Part of a small language model's weights.
Size: 10 layers, width 576, 6 heads of 96, MLP 1536 GeGLU, vocabulary 8192.
Architecture: RMSNorm before and after each block, rotary positions, no biases in attention or MLP, tied embeddings, normalized queries and keys.
Training: a variant of Adam for these matrices, 735M tokens.
MLP neurons of a small language model. Each row is named by its layer, matrix (down: output weights) and neuron, and shows model dimensions 0-127. Each number is 500 + 50 x the weight over its row's rms, rounded and kept within 0 to 999. Numbers have three digits each. A neuron's up and down rows have the sign that makes its largest values positive.
After each neuron's rows is what it responds to, as a language model described it from the Wikipedia text at the highest values.

L2.down224:527476473583566441597445466503452504483483470521522461496438497450548552550511532519544501536455506514523498523501450408516463456547454569460464418544452552531454526447471428531606552504482504341428455517557503426440535451366560515501379504562565544420503554478475495555437476543452496575582521435490528580509466599507563492591511539593505411478523465514598503506520499498452537425433
Description: Table header column separators

L2.down1159:404511538508446475532510611492546539519534441397477570593490546494405493501491484508455487500517456545458476478524520470498513495454421422447537488474457414580528452583443410530525592496527471487502476519514370601483528488532398480438445543524447457539503445488457591451489569459507476407555443529505410477489430493434506500464438434467482565564511445480508449473550446570562587526480
Description: Verb-start fragments after subjects

L5.down1129:443445534420524486496553524593449528517458468499511477491529494498467488505433514533441548520454383475463513487581553492521484511473539459630510519482583573466500479478503594514498515481487555508447501620524461458447544461580491502515572544487562578577526510518540510521440524491557496419469463510507529488507439503436530522494428487454476530558492536508504536557459452442473522435500
Description: Digit zero in numbers

L4.down799:516472448483497496490472520533488439501470466578518509499496502472580453511463486489560410489528471533454545543489456540532582470507501539514497428517521536469490547639462511547486561524500468567485540486535407427499456492431531478433515495474478425500472498459550494510525504489414563501525501651491538451503487478466456494489399500542430499587487503525505585479471531441513525464428
Description: Day numbers in dates

L4.down170:515512498449527508593459591544502476464458437491516485510526534401476464490484535520537476572476444496428510493419456460434405505523482422443578530482527585471523517549508433474524548510476507585474561456497572550523589406513398578426509519534567586558563598471489537499477590461456531555475464531422563469482450574514513523430529519624464579510526471512538519446532418464539453555558
Description: Start of number expressions

L4.down212:488510500505492484439509478505538540455534521518499444514533510498459588472523517421495443559472506521593410470545540464479527486508443466476484451501410438518464506469446442475482539554463510530496470481494483421619471515499580526434505536568506593508490506517640484475530563503546468402493474517452539485411448459444375486456496442520433556536584450524456535512547381598513444463454
Description: Word-start fragments, often "st"

L5.down1322:501470468551540502584411558523541478550501526471522448531472529478483416503431531424514509503413494475539522474539402555436546528545542423503482509550577542497506580457536539541442526473433555505498548402588447460486516465465473529516493478540474454457492622364447501460544582429605523456436530533459428544467474455516547491446523536535531451604516502487534450560544539500476444425447
Description: Table pipes and number digits

L5.down857:535502464399575496516454435475537540594433570514558501544531585567487436439606485471449563535497482539499517560534420491457463519578581466466551540427514546429492511542444566432425438515479640483546517480386555439530547510447399481610513459568474499565502448450440511506559441471517526410534488528511524463483535512534561529519502495465516448466524411487525503456399540530534543399524
Description: Predictable word continuations

L2.down1390:610532481536482480534529443490520591605462456542481493497466558497424520501541529536532538598584548492488456543577490613441506547529453547557533527529581553493455529481535489554506488425460511514525461456495419403554479559474503483473423478565480430535554527451607490515447481503455507508455491488491487495490533519531502489523454469517481371439549550493527489561519574470509569515451
Description: Digit zero in numbers

L4.down1498:497559577487457471445609477468535576440554453553522454507537549555465466580559546469478423437442454587490509536508472596553458440445461512456428476553543473480564488422472600540530466499448511522539494521574504476400478498417529522561573511519536486428483511460498500517492492519509487555497479524395402462515526459522480537472514458542480516390440444412539524425522539403480480518405
Description: Noun head completion

L5.down1221:547506434475505533513475548523481602529465473523463443482486500588593494496501516479442461533536509525502512604513530386506483451457497540479512415552557479496434471402499539486552365534562453461430529515416509445578439490468530499464501450471491550508548541549431541435578614480454437468506486415506476467446540504519480435444507502478524562515527511573530507457472505593496490488500
Description: Word-initial verb fragments

L2.down644:457452538420535525540536497517609491480474605382518516570426564535500507450551432461514438531534427493479460553427550484539482493541512531519492515454541561543433504473566544474477502516555492502473503431448491458434441473512507496560428451366458516508478488523460616475567468491548427492502522569432470476500565437512495498485459549468498552428584469549492468522478511502620475574526
Description: Dates and federal level

L5.down65:548589603502517461566511505553597462496455598471471503527526368543520466537470499528614478430533499564500516552471419513494571514482591483638530448450468516430569512463395618449571456545472544526577514493524496510430574488509414580551528414490524398555412414520554545644458565515441533502523423452507465515511440536501427504513612533503628458493487442552492542504444516473498531445625
Description: Noun-completing word pieces

L2.down1407:572525436466553516499536400499484426616481482570496495515528463462445521513533515561447515472496426569503514568450552518358537510421481521530487446554609460450502446466499510473480512490469471537491547439618573537501414541478472549574503595482510526505405515511528480476434580506551532485524418535568515605505525534471554508530493468611468573482453478440531471438505531491457565495564
Description: Landscape and place nouns

L4.down1041:515504510495469451412458534464466585483553478470513504540523503507447491430449402455536479546482495581525563524582529531608490443429510417544494493601392480506520479579600420416505452501555534488476499586451563536562534435519471516471463526501586530464458483472500484564433490553457481517501523457471485504414616514524558532471493557409515534450519484409603476385548475506555485534522
Description: Second digit in numbers